config = dict(
    n_kv_head=12,
    vocab_size=2048,
    norm_place='pre',
    positions='rope',
    attn_scale=0.177,
    bias='qkv',
    parallel_block=False,
    init_std_qkv=0.0315,
    init_std_up=0.0315,
    init_std_down=0.0141,
    optimizer='muon_variant',
    lr=0.00265,
    beta1=0.93,
    warmup_steps=200,
    final_lr_fraction=0.05,
)
MLP neurons of a small language model. Each row is named by its layer, matrix (gate and up: input weights) and neuron, and shows model dimensions 80-175. Each number is 128 + 32 x the weight over its row's rms, rounded and kept within 0 to 255. A neuron's up and down rows have the sign that makes its largest values positive.
Before each neuron's rows, "fires in" lists the words (lower case) most often at its 100 highest values on Wikipedia text that the model never trained on; "fires after" lists the tokens most often just before its 100 highest values on Wikipedia text that the model never trained on.

fires in: "38", "42", "21", "31", "43", "37"
fires after: " ", " |", ";"
L2.gate797 [ 90  72 122 105 101 183 139 117 152 152 163 106 125 127 110 147 120  47  95 102 159 120  88 149 111  54 154 108 129 120 153 147 136 142 131 120 158 141 157 136  89 153 114 100  77 114 192 121 126 163 140 142 128 135 117 136 160 137 101 131 103 145 160  97 117 150 129 149 133 154 104  77 113  57 107  86 106 130 161  79 125 140  99 129 152  83  95  84 135 110 124 162 146 167 212 121]
L2.up797 [150 154 144 125  80  76 141 133 136  97 138 139 131 146  82 167 141 188  94 184  94 130  35  82 200 103 141 109 136 106 115 176 127 159 124 127 147 142  84 165  92 133 127 153 169  97 130  86  95 114 152 141 119 148  79 130  77 154 100 119 156 103 174 167 103 130 130 149 132 151 162  92 146 143 105  80 118 112  89 119 150 100 103 135 127  70  89  99  81 168 148 165 155  78  77 147]

fires in: "in", "now", "well", "know", "knowledge"
fires after: ".", "k", " ", " as", ":", "-"
L2.gate916 [103 198 177 140 153 123 109 120 108 164 111 122 139 158 113 111 156 161 126 129 161 106 132 121 162 112  95 115 115 147 123 146  88  52  95 139 141  93  97  85 153 117 148 182 115 141 117 160 154 130  79 102 180 108  95  88 107  96 100 102 117 204 159 136 137  76  67  95  85 142 139 121 178 152 111  92  89 156 110 147 150 123 162 161 100 172  95 133  98 191 118 113 198 119 123  97]
L2.up916 [102 182 162 133 108 166  94 121 105 157  45  94 118 149 120 132 168 159 119 108 123 109 154 123 163  97  87 112 105 114 113 125  83  67 137 125 128 139 117 120 145 152 161 152  91 154 153 134 126 110  89 145 155 110 132  98 100 123  79 160 106 195 176 139 177  86 118 120 102 185 112 146 172 131 119 166 138 163  83 111  91  99 163 139 128 134  90  82 155 156 124 106 121  71 120 125]

fires in: "of", "them", "remained", "sister"
fires after: " one", " the", " remain", "ist", "ir", " g"
L5.gate284 [182  82 156 158 109  77 140 142 116 149 109 130 115 185 147 141  83 141  98 102 144 157 182 132  83 155 111 136 157 101 136 109  96 108 124 132 138 142 156  64 159 184 121 188 112 160 148 119 104 111 192 101 103 136 131  85 149  62 150 136 137 171 146 133 150 195  74 111 104  97 127 128 122 133 148  82 133 175 103  64  55 112 127 146 103  94 182 120 151 112 169  84 161  97 133 134]
L5.up284 [145 116 159 100 149 183 116 136 192 127  92 116  97 172  97 168  95 117 163 198 151 161 155 102 141 116 122 130 101  99 215 177 100 157 172 130 127  94 118 104 138 134 135 127  69 133 129 101 102 117 149  78 116 139 133  86  86  82 145 125 159 151  77 141 188 178 104 157 138 156 114 126 132 163 131  50 126 101 108  85 154 189 129 120 119 120 119 191 191  91 150  99 134 128  94 124]

fires in: "not", "congress", "cultural", "reported", "listed", "culture"
fires after: " re", " c", "ong", " is", " was"
L4.gate288 [149  99 119 114 156 130 137  91 101 178 119 128  64 152 138 106 124 111 156 112 104  67 125 153 108 141 147 123 105 210 138 159 120 137  70 133 143 117 149 111 134  62 147 169 113 163 173 178  86 108 141 115 144 141 124 180 143  95 123  92 168 110 143 134  79 188 177 144 106 188 100 106  88 121 168 130 123 131 151 163  81 124 155 206 129 163  84 167 126 134 120 124 186 188 135 132]
L4.up288 [152  63  98  58 107 139 114 146 184 110 122 145 105 172  49 113 151 132 124 104 127 122 121 198  92 104  98 107 129 120 158 136 131 111  69 144 118 119 112  65 186  71 159 149 106  92 169 173 134 163  93 109 177  96 124 133  84 118 130 129 175 144 144 151 188 157 139  85 120 189 129 135 130 147 104 129 167 157 141 227 135 106 120  77 110 128 150 168 138 201 146 118 121 134 130 138]

fires in: "club", "university", "school", "band", "wastewater", "king"
fires after: " the", " ", " The", "The", " h", "wa"
L4.gate363 [153 137 112 120 160 116 136  85  84  78 175 141 175 100 163 155 110 138 118 115 156 148 100 185 158 110 140 129 124  82 112 151 148 146 105 107 122 125 179 128 110 138 110 127 145 126  94 161 138 132 142 200 188 106 147  95 106  94 190 114 182 135 202 169 196 176 152 116  95 149 111 135 114 160  84 112 114  84 130 126 146 136 180 179 168 123 114 208  99 121 103 150 160  75  75 148]
L4.up363 [145 117 124 107 157  89 143 176 180  73 165  96 145 121 194 120 124 139 155 184 100 183 190 149 138 125  49 149 128 146 179 111 115 126  66  92 133 147 138 102  84  85 123 122  79 110 110 138 119  90  96 125 134 111 161 129 138 140 171 118 105 137 144 112 179 116 111 131 159 156 134 121 102  97 112 127 112 189  88 163 155  99  77 147 139 116 163 138 108 116 119 173 150 141 103 103]

fires in: "while", "although", "because", "though", "thought", "life"
fires after: ",", "th", "hi", " Th", " Li", " an"
L3.gate223 [131 115 162 101 143  98 191 108 110 123  79 175  99 142 155 124  61 218 214 143  93 119 129 171 116 178 130 130 135 115 101 167  86 112 151 128 155 116 180 154  71  70 101 101 164 160 137 152 115 124 100 129 122 145  84 145  86 117  85 113 142 209 134 133 128 148 158  86 180 102 139 130  58  99 152 113 108 102 109 131  96  94 115 119 161 145 121 133 197 169 143 173 156 103 157 140]
L3.up223 [ 93 116 120 102 165 113 112 116 121  99  94 149 134  76 170 163 182 116 141 119 198 119 145 139  67 115 127 178 116 181 174  51 141  94 118 118 113 133 122 137 124  89 172 148 102  69 160  91 121 115 106 121 113 136  99 110 104 151 151  82  87 162 101 147  60 121 143 120 116 139 101 122 131 117 199 106 101  85 153 148 190 101 165 119  94  69 139 106 159 198  60 137 171 152 148 110]

fires in: "a", "substitute", "coordinates", "joined", "timișoara"
fires after: " as", "o", " sub", " Co", "u", " join"
L4.gate303 [129 128 120  90 127 115 107 102 182 116  98  76 109 162  83 129 156 104 158 110 101 129 102 113 143 154 189 140  57 147 102 111 109 104 159 131 188 141 175 153 127  80 129 144 152 188  90 120 146 143 166 126 119 137 182 154 136 126 170 127 119 140 101 133  93 100 174 130 150 125  83 135 151  68 144 174 101 153 118  96 142 159 145 204 118 128 146 125 107 158 156 133  61  68 151 129]
L4.up303 [156 114  95  80 152 167 110 102 141 112 147  90  39 154  88 188 197 165 108  49 129 131 155  98 148 140  98 120 105 157 114 128 126 102 140 206 103 154 178 147 117 121 144 100 128  87 126 183 124 166 130 134  73 103 138 201 129 139 149 148  73 125  72 127 116  63 141 144 132  82 127 118 141  74  80 169 167 143 133 164 136 167 160 126 113 145 134 124 131  88 148 117  88 128 187 174]

fires in: "title", "adventure", "portrait", "detroit", "turnout"
fires after: " T", "vent", "ra", " st", "tro", "ur"
L3.gate107 [ 78 130 162 151 141 109 151 108 217 124 104 237  95 117 162 132 146 101 169 164 109 149  64 123 154 130 152 100 169  94 118 113  97 110 115 171 121 141 110 130 136  93  79 157 157 136 130  71  73 119 116 115 159 104 119 103 160 142 117  61 201 151 112 121 107 148 110 158 128 100 129 157 184 144  86  87 131 155 110 117 108 128 140 157 143 108  65 106  77 106 136 124  28 146 144 139]
L3.up107 [137 148 127 168 148 167 102 190 115  77 102 145  88  65 184 155 136 193 189 115 140 190 106 111  74 152 123 126 148 120 118 103 142 201 209 130 186 102 101 142 185  45 145 140 178 145 113 116 114 110 143 106 145 111 132 102 141  98 167 146 108 133 116 101 150 158 160 100 159 122 121 111 145  85 127  96 114 171 162  96 157 164 142 146 144 105 180  75 136 178 162 150 124 140 123  47]

fires in: "federal", "coordinates", "succeeded", "code", "2"
fires after: "ed", "un", "hi", "d", " co", "in"
L5.gate738 [110 127 135 149 145  69 159  92 156 176 151 101 158 105  87 114 115  98 143 126 101 138 158 144 143  88 150 126 124 140 119 126 193 104 185 124 124  98 129 124 126 128  91 116  93 100 166 115  49 112 186  87  83 188 100 217  94 146  90 144 190 132 152 121 144 143 174 142  92 131 134 111 134 106  75 124 142  68 172 116 143  99 155 178 111  42 122 134 118 149 178  40  94 143 185 119]
L5.up738 [ 76 141 146 104 155  96 101 108 196 149 130 133 109 166 125 178 140 137 160  83 144 171  90 113  91 179 128  90 140 200 162 142 156 122 113 137  59 151 156 196 117 126 130 176 127 140 175 147 139  75 166 136 115 201  96 149 116 146 137 143 158  90 100  90 109 134 129 206 138 120 177  96 136 164 129  94  84 119  41 153 135  90 168 135 185  96  70 114 137 126 181 135 126 114  91 135]

fires in: "s", "becomes", "gheorghe"
fires after: "'", "’", "gh", "th", " become"
L2.gate447 [149  70 131 104 134 141 146 157 140  89  85 109  68 117 111  68 122 206 113 133 119 185 160 175 108  61 118 130  94  89 168 144  88 108 136 122  54 138 133  87 147 127  88 143 206 158 134 136 148 155 132 125 125 199  77 158 138  91 101 140 155 197 108 187  57 134 149 155 133 120 149 152 145 184 198 125 188 148 137  62 139 134 105 142 140 146 142 146 151 130 161 115 122 127  82 136]
L2.up447 [ 68 131 151 154 175 102 126 117  88 120  94 138 117 142 143  87 184 100 135 182 122 125 130 169  59  77  87 155 131 169  62 200 155 131 140 119 143 168 130 165 106 128 119 128 120 126 150 148 127 134 148 152 127  96  87 139  71 139  93  79 129  76 115 129 139 113 145 157  75  88  96 120 128 154 135  93  87 138 137  92  97 114 108  73 175 107 132 101 166 137  88 129  98 130 125  75]

fires in: "1", "2", "3", "gheorghe", "0"
fires after: " |", "e", ";", "he", " G"
L10.gate813 [157 170 118  86 106 161 149 117  67  84 173 181 109 152 127  87 146 162 143 110  45  74 129 134 134 109 103 157 137 150 136 154 118  89 117 152 131 179 105 131  95  97 147 115 132 158 172  96 126 144  86 134 119 138 116  86 134  96 161 177 120 111 120 131 161 129 125 147 119  88 165  75 156 194 150 162 163 108 159 130 152 161 158  74 146 150 133 133 145 123 139 127 108 123  86 113]
L10.up813 [115 127 100 171  87 194  86 118 150 108  65 115  58  95  98  61 173  94 183 168 122 167 102  91 118 102 134 118 133 126 105 168 173  98 164 144 125 142 108  52 138  93 155 176 123 145 163 177 177 151 141 101  91 158 135 140 188 134 100 186 117 113 159  99 161 164  98 155 125  83 122 174 112 100 109 125 134 172 120 157 168 199 138 136 131  58  64 160 131 105 142  65 139 110 105 119]

fires in: "they", "he"
fires after: " the", "H", " The", " H"
L5.gate370 [115 156 142  71 150  39 161 126 118 133  79  93  74 123 139 162  65 156 154  49 138 136 155 179 147 141 123 156 156 166  58 121 132 141 113 130 116 150 110 118 136 121  74 145 132 119 152  90 129 150 135 158 171 108 132 196 180 154 166 106 143 157 170 132 103 160 117 155 132  72 166 167 152 143 151  84 114 120 157 154 133  81  64 187 107  89 138 139 154 129 174 171 144 115 102 112]
L5.up370 [106  94  98 141 138  89  92 195 100  81 115  96 132  97 134  39 132 108 135 158 133 150 111 128 114 175 126 142 137 154  77 132 129 126 135  96   8 108 146  85 107  94  95 185 125 135  75 157 168  97  90 140 146 152 141 175 109  97 138  94 146  95 150 146 115 102 135 105 135 158  94 109 110 152  87 163  81 101 197 123  85 125 108 153 150 153 145  88 137 131 159 171 148 162 116 102]

fires in: "0"
fires after: " |", ";", "."
L5.gate63 [189 115 110 106 119 138 128  89 125 138 189 159 158  46  96  75 151 110 129 110 149 154 135 133 149 126  95 142 128 166 152 121 122 142 105 137 101 203  96  73  44 123  80 133 160 116 103 134 102 176 129 115 176 115  91 151 168 105 167 108 194 196 157 138  59 109 202 116 139 164 112 151  91 171 115 169 146 121  62 129  99  82 125 131 104 162  95 157 144 169 144 195 124 141 146 147]
L5.up63 [123  89 107 160 119 149 146  81 118  85 119 126 132 143 117 120  97 126  81 122 154 122 187 133 156 124 123 126 119  85 163 153 120 124 127 137 190  82 162  78 147 115 189 133 144  87 126  77 175 151 161  74 180 166 137 125  90 120 140 115 213 123 128 167 146 176 158 209 118 119 148 148  79  79 122 183 116 122 112 104 137 197 134 123 183 128  92 100 195  72 119 133 136 125 115 118]

fires in: "2004", "1996", "film", "1994", "2005", "daughter"
fires after: " 19", "gh", "20", " April"
L2.gate895 [119 107 108 127 204 142  99 144 111 147  82 129 190 117 125  99 116 130 157 139  96 140 129  78 192  97  73 143 141 151  90 112 138  65 109 156 120 132 162 153 152 104 127 121 115 129 108 127 105 178 198 104 150 170 133 103 146  80 144 115 143 142 126 127 156  71 119 121 136  65 127 118  79 196 128 184 157 118  82  78 173 156  61 120 107 140 153 219 160 117 156 118  91 140 103  66]
L2.up895 [102 102 111 104 118 144 140 151 122 179 134 135 110  96  73  67 143 131 155  81 105 140 174 129 126 132 103 132  99 135 118 162 159 125 161 127  85 166 128 181 184 145 139 172  70  77 117 119 122 155  98  98 124  92 138 127 130 130 151 143 135 167 183 112 186  85 102 127 155 149 113  79  94 163 120 133 129  62  99  72 150 133 168 141 154 164  53 123 133 158 195 167 110 137  58 123]